Weights of a small GPT-style language model, trained from scratch on English Wikipedia.
Architecture: RMSNorm before and after each block, untied embeddings.
Training: a variant of Muon for these matrices, 201M tokens, 12281 steps.
MLP neurons of a small language model. Each row is named by its layer, matrix (down: output weights) and neuron, and shows model dimensions 64-255. Each number is 500 + 50 x the weight over its row's rms, rounded and kept within 0 to 999. Numbers have three digits each. A neuron's up and down rows have the sign that makes its largest values positive.
Before each neuron's rows, "fires before" lists the tokens most often just after its 100 highest values on Wikipedia text that the model never trained on.

fires before: ",", ".", " of", " with", "ed"
L7.down480:525480462509529462560526496522605546455485438477557464609480573504577495403587521452446461561552456474538500406576492588458588529398507461550503438497441495505520489450396538549483647598543512598594410495467459486480454564429605505477472417449561456564547469515423494515467531538557434422497499584501527484490493436460501522442490618467517593467423444533556469470443570466510522552515492525527436508429509547464403500593452474501581539580441450495454456482576452449522497521406453489412525473482455515598469518488517590585460501583463463505507453560528582474466474529435460532

fires before: " |", " games", "–", " of", " days", " votes"
L11.down586:497458475450533531462501462544561537453487503489526494425437495530569497539545499538450525520483524533493490467529549397451497492487434413436535531573420489491510470590457436498495450427429445452501499434471580514604461564560577489483498551574478544519465520477422507513502489531631522428407513505435621596431555432534486520529499512618535499493564525504507468486463545489572553567555579463504545525490568556518409442467434508449550593545429425566622573572571470560443463534536434490592497497552615518422451476491496512494451440482496462445528531561495463562478522415495491526

fires before: ",", ".", " to", " in", " by"
L11.down324:496498497442446571471554492550440498697662529524449469536477517528507427509552422514527541489507518634493433445531479418544433498477505530413510568427574481513500523505451535572532571604423565554473507542535566494550486554517522485428428508430538501528508507513465505522491420520514466445489478528490437354448590510549528597492483410468447507494518512495472404506511540430491513620545553520536488508487416486539400506482486439533442585475545578420441504527457481519582418530512486542515530433581492502539388528464494580603469549438594592472423553440475462521537513465472511560

fires before: "|", " 5", "N", " 91"
L4.down456:486551492447480442473514481508475474519467614444468462541512506578446518476443467564418458508475477522489445457579512518499511544522458457509555587422445462552499464476493429507475534509536546455555541564523548500489575423587423541556548489571469446562493527425377439477450530561552550469499494495545516401467456443423552550547526513544581480542511585510442447486492492467493588516601600514497388530572469495585506470546467573431538539546489545527491525525454491511493516639534493505491468421559508576578445510518501381419523464538450525495562439420552485421480400530444483501

fires before: " |", " the", " season"
L7.down475:451512434444491504570516480475544601462520430497564618538570476558521485494521566534541511573420485504542493569480487431471496469520490510446588440457486440508445493506518501545437459521571504524444510575511533483473526542588514539427518457533501542531457463500451472482570469531401522552457479414524454489575424478445477505518490481497477483585463559565453553546449436395536442424447491536500619476557638545615470460543463452470434454570635526480557419565557557462503484497463516380509450546518496485483482443596403484439588500545485481524619444472492595538468472546484526464

fires before: " |", "ig", " Sep", "–", " Mar"
L4.down325:492534439512562508433490519502441492515590495505455507518623512456391544522543516522499507449518511454595559484551420495497469536527535534535422526512559447405513427439390568581422476511562435553393485516559536503409446432469489404464537541480465455432514494525515452527416458515540405467592406481503555431480552474437468501413451569563592495494477544373559440532511531472467599478494486466496469491453455523560478473495526449466557582464527496446457489593522491473555550518520425529508411560492434432452404522501584454494512518490532419464430541515516478583497508524573449501

fires before: " |", ".", " city"
L11.down448:476573574524452456486532494536492479500398490489467526426455485496490545471573496405459459465518513451422522433479518485489477490514517435450526519463458543449477505483572446527514602532424380594469354546493503491467496461542466556501612471428579475544492500415506520515566582492443554485450486589459444432523448522460568483577483500511533416471577448475527423601488458536451383417545507503520520538485413552499474453493531415519491565403468594577593543479497520424492530459501410516514512503475500479512489470493538520463552529494448484473454449509440517488585449486541504419

fires before: "=", "|"
L6.down375:427436510463568473524448554480502524524490504520580480494429554550544471559474526410413501553529632465494562558519487561508466503441463516552460568453435521568489424557503393551389533412428518507525499543450501463537467435517486619516459537486461548564483454508456487472556500427451467497466427575477601562505527490511472524455462477474369509477427566472476573450536573486491501467538496566544556480540600498574496452460497459514533609456463419542549431520540485495510524545426501563528502430552491516526424474521477510514490575473450546535553515493514599579531444578493511529

fires before: ")", ",", ".", "–", "\n"
L7.down538:534461498528618538497466463531584555470555554512509507489424442475526520441576538419471584405544527464461530424518550463498524537527533481474445502496465450529458481558608453555474469495402567428500407596563462446532498523442544439610427447437478438523576461494518564499589504417490499518546503502458528497433483512489387537472563554448511534473425453452531494490493485483501396565504450429492505501444509546503530498436487413536491563428540514481643503482421471461548485493563492516499578483529524496446514515503524413513425556561519356508485554601521511611518553466431479580

fires before: " |", "1", "2", "0", "-", ")"
L7.down16:524489506485495501560465387664460566618578536523474494497554530519547492505561588479555459502545485480613549508577426538473535441537499480508540507546574445603438536520427505534588545545555548570449593493478499546490537468512556481512629510507484471520511431527552530491581541464458554557526542516548461489528437473554509457481564440506467511451519534546445526539582497522397509501522476549511430410514530475416484479492478486473615475429527476504489506434506408535480455459478484499468445536438470437431505435391463466492479499531531416512466531566472498610435569513486448463

fires before: " |", "."
L9.down86:438469562463485526506469520538486446495449544532583423524477512503381474566562445561615509521467410467482523514504490555405451518519496506610481545438592535529442528495533529466542514503469462531455433625544476375471407488519451446445511491434584529464466571543525484463567540482444456544523502471529433543535459574537498519516578429475467457502536422474477434470569603428564559483490450546461514492561452552459504615441501487486427549529521483481541428448434614489513482548457465556414487496433541448471530474534558539392466518525552558461533501485543436504562565466440457564

fires before: " that", " to", " \"", ","
L11.down94:422473602518583468439557492509539490534438476493539478474601489519506451451485473517520467464545462519512487432500499508522500508422419481466537507527478379521473416502497488508489488486585626460422334501574542600471537565451540514455487459531572525569450597528461517570481527499468489586485501441523477524480447520496450539508479594540508514564394501472472490477515444541576535505570445565475523502486521432571525648523450478589448559550460399464525458589558491498550533492446537414513463534466467587489551499469430507504514503454497505468433496530540545470500528479593538462

fires before: "="
L4.down517:472502489435483468504461507440483506542507552466545481532431585433490512487526543464511508546528453534542492578478466506501487442444492467576541524379455451511518497476590527499493443504463492475530626602514506385512596474467484423475490490564458443492519598437442477441520539484439603489548476484538531542535515574471608509526581517529548526442499538554468514510429431403515477471489437525493408510487618505420554484549444498539415519462529555531560591556513617470465511509510494489512441454387455463505527419435508491468494531523455477562486545525459493507566454498465550501

fires before: "|"
L11.down209:458477464585458490575532518653547484483400455520542476466524555495540458501601458546505390499563552595550546480472494499483468492573511534450512526534530525517453478554491576430474546477528499415525434555393534464500497516585466586467490497502519509552532496559516464446553472517557490611533527353493438579519540541498513475492556534524419460389479483572585512479489531468619515531600538590385400503540482503590427516485556503532418507544515536514560507429543561514586495431505486489473530486503466426555514547481449419504569542433473497499519496454529450571464433501444416536

fires before: "|", "  "
L6.down84:499576476394502593458571575476466529465506530522406440448456537458532423530511513433607386583481500563472581507441544479500481569484523467469388530515512562521511554517568436458592548485429491440448471471568519497541487440487464537510433587559543569523430523544569491512479469493489450506575560494538434559535496573529427479454540436528420538507439409435494481521496525562546494463402383457549499544585432544513545521464500466444504449540463548566563496407469524448477520518490494405459518432465475459537542611543569467565440492500450606470468487474457492448496573457398539514

fires before: "|"
L5.down78:442519530479485495539509500553472493497430438477450517490517525479535465581514524454520462513521559438438486455406544493616461500479476535469459516450401491644530560499395569489497499543415406490502574446525514464484507516464472506545494481547491483479533468495503560580527493505516528423573503424472423562484392500501465526472588410535532510432531561497456472463573504492491488551416556434522523458525503451360511519501536537547558567445456535498385519494534402553474459491493506525432414410546549524475448487525500343536525547522389585535508520481513535462402530500504486515

fires before: ".", " \""
L11.down384:456449559487480442375469554467447460433471431505563530569576488506444550500535484499625498513552517563450514528490496493489524469546458490466519471650505417463498574505461602416545563534497576500479478512479415562464490492527479504471524520525502537567455579496525477527478589513490479498586499483520487428484495489571504554538523483493582569498568546404552450431524509451455573542524434495444484446523519579430488475636432446556446427497510518540586530544514466365417557521593464480488495539520554483547481594547430447613507489574405511499545490440466543525475497468562527586

fires before: "|"
L7.down677:603476446469487589476610457438483500514603490496514480520640470523519401597507482545402460518530500533503473530495448470498573489532491494510539518566534495556480473481455525505441474468601484390508478570387381470533513469585551398404480528445492464474453488482471484474392510498552528484471563457465524440421485504560520532461465457452468534395432585504442496397497476486528581462515500422474583544457530426468551557472452445574427479575528464430526482485540587581506503538628496557410456563477524516489435501547398474527400515466501527522473507509511474496474504537526533570

fires before: " |", ";", "g", "ia"
L7.down238:535408543479440475512513535513458482588485546515533473522516553494514675502503466481631475475391523435528497469476532481452493509548435609464555409539465505479528488471521574495486540551517495505497596520488450438494503567518511539455433613475472520546490562392508501587577547540491417493496516516483486414514462485493457510542481448501494537412494507427565544538481568541474484523515416537495484447528483465452433502494465492479541496534494567539433521575491458569547485531517580451528519638488451553484488561579456479466479539579463423469494492494502579461482550383550530485

fires before: "|"
L4.down244:473474555523612506448558564546542498488482493558528592531613578508435484524507510474414539436475506601497502399499468640562565499543485558452533556485360544533524572443454416521499534446415484500425501490423401415527466524449469454570594494542427505569419531499488450480509601507517538495504473564482383458575500447512455522503507463555517548484481498445483594429514532465519475569548464499476445584508530548484504512568504528463446460444518551439482447510536547466489502509537533555414489453556462545426445440547412425500373517468445522554606477448483504504565428563446455502

fires before: ",", " |", " –", "."
L5.down311:427581519484634515435459499465547516491489496527490419462467425539372520491514503463495558493510477524531485441523456618554480553479443624453599570456423487502503509569527509588462431454522504361505516520553572555594476590478492562558498523611450498441514448509485544546445543505438499527481463453521430522553534499617385398479513442443555531506406486545425548501421583494563442511408430594500451503466476491515616574506541495494497540470579543482577550458431542435430556492516495492480470466540453499479476497556551441416527530475489475498422456468452435514454537496424531607

fires before: " |", ";", "\n"
L6.down467:529468548455470544417469529525397538483450460555560538531470494541450604514494514527493416466369432587473482434523417538475527413459468452520500567560557514451450470508529547421509513517490594434505501544498503521356581445424575453478461447561536529470470543471521506516479497526486479526520479460567520537493537537586443425486574406435471517574513543539468475461485531443456589544559460471473425477469571443475548472482533512498517436449498581430544506520510557564556496417504588582505479473413488671477591484364502473510545514584470481427543576528507425467552435460409414456

fires before: "="
L5.down646:490538537454504494443596610448422534540382598553552505492456484449488516539459553572508510522471475451563589486504489531540524496494565548540526508477477517577410480480548592554393454440534512431471430480417436510493605526462516509452477565561492544490532505424445461445477476516534504509430521530479524470526463559584492534483573545564439502447518537553491525507475353499352469449428516617453423581516447529435599453476554481518514491408534459469500598505558522431509503414502524534408395437444499527479549515450545619536516515458401590534439471608506542575511408503500440496

fires before: " the", " his", " its"
L11.down390:541513589535445539463487472519403534477450463412448459486448478438481487513556578504465494455462471417505549560575614486479548562532483451513546533507595490512553457518438418525577448378437493553475463514514482539594521480431574529452499545544516485547411511479434556552470463527460520471472461524501404540510564450498540518525446481554560491511565569584513433494436412561587447516436405497466448537473566536482428479514520484578474638578568556475467559495464475536487535544456472447495553475506466452549497559432532481434566500477533524397448528531561545574554499505527474519

fires before: ".", " |", "–", "%"
L9.down701:487458533468424482469562544401427541489542543513459534587412492490506432471461550429538432473459573510423467574449482530552532494465513475545447562526504540565576591468492480587401473502498557484548504394582452519581489575523419567569603429568565531595500576537481463513542542445408504455444400529574490575407486447438530519482508529514523500457445519422511477544464461476519475465453527518585546482570606453439451452495501526548510513480538544529416471550559578534544492451527437457535544549497588472519452464491460517492525536447352463523580457510430504552450558531482523512

fires before: "=", "|", " |"
L5.down235:532531488489430486415555503528490491407585528464446538500503551536466420535495485472444485491493551456474510497481490456524507538445415516438541615437471491565452476582511503580530481475440527547540437520461545456540554423425486470513573522545414609438516507539537536422596479452613491478513488504440460446470498589579484431496440492477462543519502478535396554567498504514582535450550432533441427507511603533586475385426484460474556605507503402579496503458571465484556516570520608544594587537513491458460408420551530532540475413493487489472430482507545513489490479409509537558

fires before: " |", "%", " 13", " 14", " m"
L5.down126:543494460562523509551479528476463451502467492472529665449529499543525524468477465573536631507519500430582498513532498493518469512613470503449560582512391525562513511446522410598571485550467460456464566568558506507484570442474468490529500531590478539493408503586538420443552503573541524492407510500474436478519515539475464424456568466482441485533532514463456517499495451500563432447501497607450441472540558500426559444474528498469566460476578447594519373489418492494550530456549490573549537523538492547557589548413455517573540440496533390341484530455564531464451557555460590552

fires before: "–", ")", " |", ":", ".", ","
L9.down445:564513476483527507443499563449572513434473471534517500548460463511471520573591556470525535500469470440430496519463582488479486533555489524397520544467434586542449506527469565465489662594608454601577552572470459578469535503553416475463457491459469426532460500522462479504534495479463472497506555497464481492417447506553504543550596343558484522584499397553447490503446453515492455467488390556477471567558536476549418434480477508432527495547578465397553504478517530481480484536484483550466536491524492555515504466403482474474534499547418453518509435498463450537511519505505559607

fires before: "="
L4.down91:448535543564569506462514511453483534501575542537548523414461561504463437489495469484552461583630388462559488479463516482535445488496481456512554508521513477488482454505593551493507478478499447356552489580483435466513518546474390533478478549502463491569559484407510466491484429495597495530499526534539423469488452502582523418447624437497480523412477552535453512505488455437470396384490446571437419555559543480514487523436473507469477433447524538525502602426462540480501456516528497566461464536480459494482507537506508517522503447482399499465418474521534554418504485457501481586

fires before: " |"
L5.down612:466440501531468555418407419485451487379527495502422494493435518470451547475499497456534593461499481434556482528454426552503502528524514564477547637471365469466552455500524574490545451541465544437522490470506461498533498567496476567634544599460533560485477469507547463445502552537566531432495517542438537528543559541535484442461513503466453464538513446489481545553524566465488411439568477503473517550546476569478571437435534504523481384378537519450435460416524474570480516485558490469588561389497524436468537558472546499479498460534527519472559521612512439523524479469522556499

fires before: " |", "–", " ("
L5.down209:425477515565492476521487444504524476526544540534474459508463499450380468529579499597529493498594559591521507521534457438435556504559514510453507488518482512558418448551499556432610481489512510513476462528463503574549462449530460512552565491513391466442538537541456473453540541568506510500520476479374445504411551453394476492539469472463479490525435499507493530525538490466512498518562507495462453465550401536489563503563490508563508556484499459462503434476417548513487430493540503473456429527454481523472567434541497511458574462515440466443422452526494576475336495548509528593

fires before: ",", ".", "–", ")", " and"
L2.down178:420488605454492484435469498478598498515506597493499513443477443550603528566523439407480498500559506419575539450457389409454548479401495463559450541502536555491504506485499464353514459514436514467558501513562452437587458513530537469556397445494514492472502482529542450562418525515490393438511463465516465528520463565433512529403511545457486414474444562533564521516479385540541467472555478590445493379537463556488467483453385467488511496454521555464451532362521531591432380467411519526431452501504450517465514499459470484484557580571510549421489524519433556419498579473539485496

fires before: "|"
L5.down530:575545560454446522493530552463544495541598420554466557515507511491485482550466372535429373572468412478326492510494514448579470507495443576503485480517477482502460476442576515485558555509558499488446535504493574484546495455473444493455428496531597452497537532560501457476489417534529447519460587497518506516514505451520481425442544487519455524443413462518526435494459469447503574477446539511465559611446517523530477516447408540456499460564516603457583496434487492448468552511421433531406452443539478521447447471511413505424445483456540543605488488454427441489429532519583516412

fires before: "|", "F", " de", "V", "A", "E"
L11.down421:506492488493506492509548520514464462520503458442517474498454404519479509542559402474516449512486459472553498503510471527411536435426490567497466514551489534613412535533452499392471555469394438478496441445475422550554588490462474496504519421505591483505530610507476403492480508499465472443464396552457544612475498548423487520465501570501500483507479414515430481633552496493593553506599526597550488504532489592516515525375591564437519471540505573578463586527498477510527541443448454467491545526493514606558425553410555533435540522553496452540506527528455405461522473550469471558

fires before: "|", "N", "\n", ")", ":"
L2.down535:481459469489532481489520439593490522477478543590457506446543496528537447455517381465489522503505533522510440345463550398554546516566435526445505486496544565560426484455498454510493512578524517520465559566414537455509506498497493542549503439462499512586406371456446497544459511428506528405638547494583563519495522493453486574451443502449475576556515464501538398451557477553555470526452553443470506407498441457557448485524587607529533463527479486497538555442523443479509517531580511476513400484469455514594520492548513519580397386497524497507535535569475532447382461527450493482

fires before: " |", "–", "0", ")", "5", " to"
L11.down260:562532569462505450501470411431482418536420505530541462499503507410558405526407548529440496496498450452576526502571462498524460559524549468482511484561509523533486470471543519488529515582504502517449473501550475504412513559448531498532554500523500511473415441437476417538496456477595423612460577544489447418497467441489460595563493470472446454509567551490423424593588459478394461467494494483449415418619479382474475496428480518535454519553494537445560489457503507499496441522470516567529511653564468519565510501460469526439604456449458500533545517525430500495549496417539441487

fires before: "-", " |", "W"
L2.down578:536518453538442605532526490496477542555573502405565492478540421585478482466429482523527499476463541426534458621624402599486483415554455543526417413481494513485517542467589439491511516555542424533413516462464551517478479528502497471455465537527590522481489432397530451471457591527541399519466538525494565547521508567519508478507456478522441510542584501461609473525517508468478590500538517501385453510510457477452425533503506512407547603523467469474475569561448529494507435459539492533574520536589538463393584456542445474493416409510468463585468482509566518564490535479441458502

fires before: "\n", " .", "  ", ".", " P"
L5.down610:429553564480560557425471475551490536536467511441501461447488540477525506525483469503528543548464477406498528514483503509414557458542394584568495501512468483506496494506462408489537492558575523429473564519452546576570509496616560501584466548493452532564469614451468453554438597543539440501522450566487488562595584382400539474517493530427587465503462504476417573542454523519535495563504542488482517500405506544463570516566442588507488578479489487445552474515434501487491484472462537607493512504549493617516409488483513519469537564540517455524395535461530452435510494561576506536

fires before: " |", ".", "–", " ×"
L7.down426:446412567485551528524410592582413554466463494484464558557542553390538508424509512608459503485467569586549487478512547443368490524524618540526414575535400509507398494424494518441519487529475501547533467578599568567429565412568482456503601478571390404522513534558483455539436454493533469495435503485491433465449494321479490363508506486475525503487507483477485485486516543511493535434478446440566439519535523479406512480450471565517604547480602471503516564523446465543470401537419559535489523585570491505504551451397494564460457444497500477554436388583507476489447516469536577501

fires before: "-", " time"
L2.down495:543568603544509551455561406492473446492551491456563486549606560546527470490462603612429436485504525532547549505474546589494523501545490536550507503521526540479471434378426516487429461439553463578474470453437505508584546561457469489457513442485497440518439432400446467490434533556544575462510430559588497530635526510570501460538442463560509518489495452450504467489455410577421536436509531545505480464535510375492548508498437525445484528490436469480528511589589492472527443457578456450545554499524519610513472477562456446518581471481469556575513550538583467480515524548508428543

fires before: "s", "|", " |"
L7.down510:505476516490578513500436428426523465543459520410404439535457589514466481491573533549521469526507548531509464403478477549527542486447431529391428531521412519488452462554531494497501512550390560469558500432566448513483553448494505446574508385555444505553401539521499534486522487417479446441464494461505406422560478512403447490522645573490541565533413528475478518483477462513496540510457513479504450482462428522470597407572576492577490604452550513464470432545511465393454482412468526482518394503481442599532429516422514488491470506480511420467542478610510573439460434582440521491

fires before: " |", ".", "W", "/"
L4.down34:471473506564467505467528448479584499485542456437593499537557426518481523456443464442530529502480541429496504542538471367490583515516576495422481496507428512508516459481548576426568511417399549494449455558539515442483491526535422498489497549508431431423556458505574422515516469444455464461497517576572486472500524553546478509497476455444506588525484469488453402510432454506508493645441517466493494423414502459373530454483518527623627556425531532451484399423466469470503414469528456491464512492509486497478530556494491527567539410555473524531508527435461457525521509418496582497

fires before: ",", ".", " the"
L5.down334:379536394571553483555485477566510517543594549441560466459484548498509509529540449482505458473380463451537484586598477510511534448446461554522543485468534413466476515555383437473532525464511457455537465590570582527471525492536436438631449506462569508532523437506444505497524606513558458568483463462484558493509463450526456479436375464506547565505490510504551489529557529582520529514519393510421562471553582451522516507580504477527481567573560530530604532495446585512550443540545530568487531419534553467591575441543489431455515587537498544459361461574488520489569502571520545534

fires before: ",", ".", ";", " |"
L9.down635:500489478438523551581505494538529559411520518543408517507484476540522481513527523501603549453557522449521533582445583491578545608533405491492524459441469476482539513463434606416509559589533443490570512482502474534447427586473459563399453439508452501511541538499473536521538493493474405551462419460469518510493520490510524498410513441483463449482532457543529503573538607476579511596497505547624479441498516448540449611574478630472483541497505513514456567533474422527627495536582466466515581524489533483536537454484532555538462565556448536499389401584485523490549519520451530412

fires before: " |", "=", ":", ";", "."
L6.down599:468449473462552532564474531454452571541463467588597537554540547523448543527553476580489539593528546504527502410428469521435531480447469570493511407546551446443542472548552447608470443525459435381565471564427572552428597419557569579544499446548514520563499578521494496484571517481541515535432503499462438502505437491527482474510508476511445481443474503508520508471501438453574418537630500565572493532528557480515491440510581451583532592450502508476523467580544503498565403475458495538507500552489398531565490513484503569582491471389532446434555474479547531445444518546571500494

fires before: "-"
L4.down26:516584527572619583479531464520414462458457536463502581448487509520539451436350563577493489428528554523503486517494509475552489467557491456474465556483445551564507546448460546537543506555557488521474566493484506533473549552457471470571489538460513495461453492438476470499522529475515527448554422551524437508592425551630464495584549506486553559538566465556508441479473562561543520476477615444459526467525508433446471510490506545394429633513497565541554488583579510466542473460497557568523537494478589495467463395509435600541483430449485586567476535568539490521521536500529402462

fires before: "=", ",", "ti"
L11.down157:520554489542479432435523455423534589442479616513548484527525451437563557435429431495452519534490461457547465544556620473502536478582492446519437491497493485460430475441566482504453462469605495564458462513564444527492534527543512443514492598417487550502542468503509450517506592438470581504566562530430490404528473536418495492451511534606603647465420435409516585561506481497471612557447589539425410527471583464570515487492543443523578570463469479554520515503469548469443451475489562544545532443494571527463586488525474437474453491507503406545532463486475505396561478524478493445

fires before: "-", ".", " |", "os", "g", ","
L9.down628:542508585467515495450512514518496420447465413516499517498500489438468515524489380525522512473414455545468497487550512448466554462404487535524575477512475566500479503462488573467567538428467530578529447562522559437525442536474558402457474529472569495530541403608520536468558506510545508475493483552542397496548427496506435528451480548511499521518513468492482497592598565454544549458516463507492574433485440575516535519474557466541438565406608490547526467425490564511523594456487501518512493533550709475512457538450458556442577536525627527505565437485446474518499500529381427552

fires before: " He", "\n\n", " The", " She", " In"
L6.down298:521488550574512555544457491422495547553490497557535565505551546527522506482437524422462614436510539423483507506530441575485427565548441475512449491491502485461470507431436446443552382562497483461439526524595577480466522488576528478531452522444600488596555438473486504603425515442520501533446498533475483491522502451550577456456580379601559446511498430542505434476481429432434470475453412559476628477512494404583531510455577480492482486511462474562512488540495379463547606513471478571487575468562486497532464468516402557457507469513510454452489498444412415475448522468509502486

fires before: "=", "\n\n", " Run", " United"
L7.down48:483443447432441542516471603566567529442518443490449484473503461373551511491506541530470431565444556545525550498498482500484566423446569476553531552466400458527457434501546500398520482574509469476581489454506535520501478514567489568404557529460484479523543412551414581461468561429531564581434551415547496404518469523540508548500457458534490559601605531394513470619429442404550441486503448503492431516465498502457532511458462475508496587538442577469485450485551458561432477561495538562498562548481556527501515514436404494585520568573558496549573489439415489548519485482561441484

fires before: ",", ".", " years"
L11.down332:532575471570493449588569525479464455541499512505560528489470494430431520405504406459517439442487457539587544515521523523588487427566506515559547516480541509616609576519415586529525484475571477462462457516490513506469601513473595486519424452457527522463493395567425479491536432504470507485464305419595509571607567530450469457554468500539453434550490606600501483525417535510455472554539438518473498455526556414544524464566544527508589523505590529461477515544461529484402456455479434494637495515530474506508507493445492521521430484475504423460510458503534501494518572481507554471

fires before: "|", " of"
L5.down693:370497405421453484503545432500508522507564545519454463495509508471499480468530528499609443447514455588527470399578448455481500472452548427430492530451529542454512522516416603583428459459540389459527534502547475466451513521462478506534471515575382465495484485518458455548445479552613423459496524494480536485602461509487550533396486462652525500565411599519467521513448547526545495481503478478562498466483533572442523583599525516542411550509584495557487502471486446426502512575524466467520424483507504546591461524539410427501457510417537581576469556585486466458447441432482502450

fires before: "=", "\n", " |"
L9.down610:519530542388446548464507543533478543453419475481569555527487495420413565454547561462477478379446478496410462516466456543500427450474523428563482457516523498487553386421566536519464478551470431564479430542555526470468516466493514437602543562497554578416517549574413531489592490491494412605491562506483402485410468470535462503480464511512488613500530552487436436591453491469598511527518499495497477543439519509469445606523557501510476390461505512415402485582513420494408444449428465577424517563542583511523502454464495524525507411478469533547552459447591501492556422540505443487

fires before: ".", ",", " |", "umb"
L11.down451:471468471475397462470509519544467425542495580455320587626491513494559433421511565516513495459441493501436588385485555492470522539469546442432494431469475492583505537478493447477522506489462489552489462452507477442417450490497547583485406597515502621537489539471502545485471441465456520531455448564531466514407485510594481534466521442483496510576585531432516516576568502505515500562486462475430441478562468454508512609510476511521597553503427479469475435343506511496560450554451527513515536538495552543550517503523537436509497499482495493493594563527565482522457496510504448543

fires before: "-", ")"
L11.down645:471537488517482414494524473528424425486493514427548433466499427567508540562487485564522543463460515493574531525536451548569430498464493501518399437555451578536419480468448456475447571485538590534508433588469501527453376514546452484476490523475519576566503468516506521420473490478474566463484466501501426473487584524546456403485493545465462512466487519544452543557462461547464582509508426531552526583596436509545494450545523544546549508503380443559542450594640592465450481416488474480527488498490532431459459485476534576550475568436530508518461472507524433491447493545435550483

fires before: " |", "–", ".", ";", " (", ","
L7.down259:500474668534558400573517504515426520483492459602436496508501603461473578477514518442505543498500539417534429448502537456449421552467529474495535478560466510556578534484473529536485521483540483500543483414465495505635472532495533473496562604420501427498493439441495523537487495519495521495515591429480572487560506426522535478479477405516542519493518465508547541445539505494501598571560476504511542567562490503521499522428513529510564513525514395422455347561418409534611517543535474590456464551570508525553451492523549512456449509558476449534521457536499431563490460535495564450

fires before: "=", "ough"
L9.down615:483511479619504562542556591513487565509427480464505428491549542428479481488500583556592446496491568530519502526487508477512446528482563508454548562431498438569531504471609585478433498474531504532508416531604472519462444502560529454469561506594537568529486537433442500571565497424498488568461484508519458652507448533487464537584447552530436499525469559500506496438556504485496422472561533574502469487518492521471446506613512577534572430451499533528566466489499510491573568497429452485498460518490598453467423449534626542387474504510430514397502570541553433488567520492520489483

fires before: "."
L11.down566:460442535446442409529399463558594519390431517508453558519463442612604435495543618560489521496528542458510473405471464532410557456550488430474527410526490484429514504499491477447445563489449512532473394485502553450468414619445612541489568496463507517572567488489493481581480519511516512440428395534440545486512486546466521560514493591443477485476510545491507468627474523497572487565477544534501405441485436552428529544477425546529532465433499531528458538518490446461536438553540534581485555417497536595556476527536495530448589495444550488498455514543573494516496486510487449479

fires before: " to", "To", " is", " he", " was", " the"
L11.down598:504510463463500447541500560492422380551510425464421506548509574491466486527424524505524472532567465482527406454513533533582560512522433499453500425534540499546467442557596455500527540574513506549487539537415512637520504506537451519515505600480459463525525470536447462566479475483519536458521531522506461471496471612502523519483449515500590530534526592575449446443502391638528419624457504502470527523571397531487383548475464560547515470538494509469479428579409413481541524498531477527527447493528549455550455485462407453554545574494486531477447495508530512426446482573555526492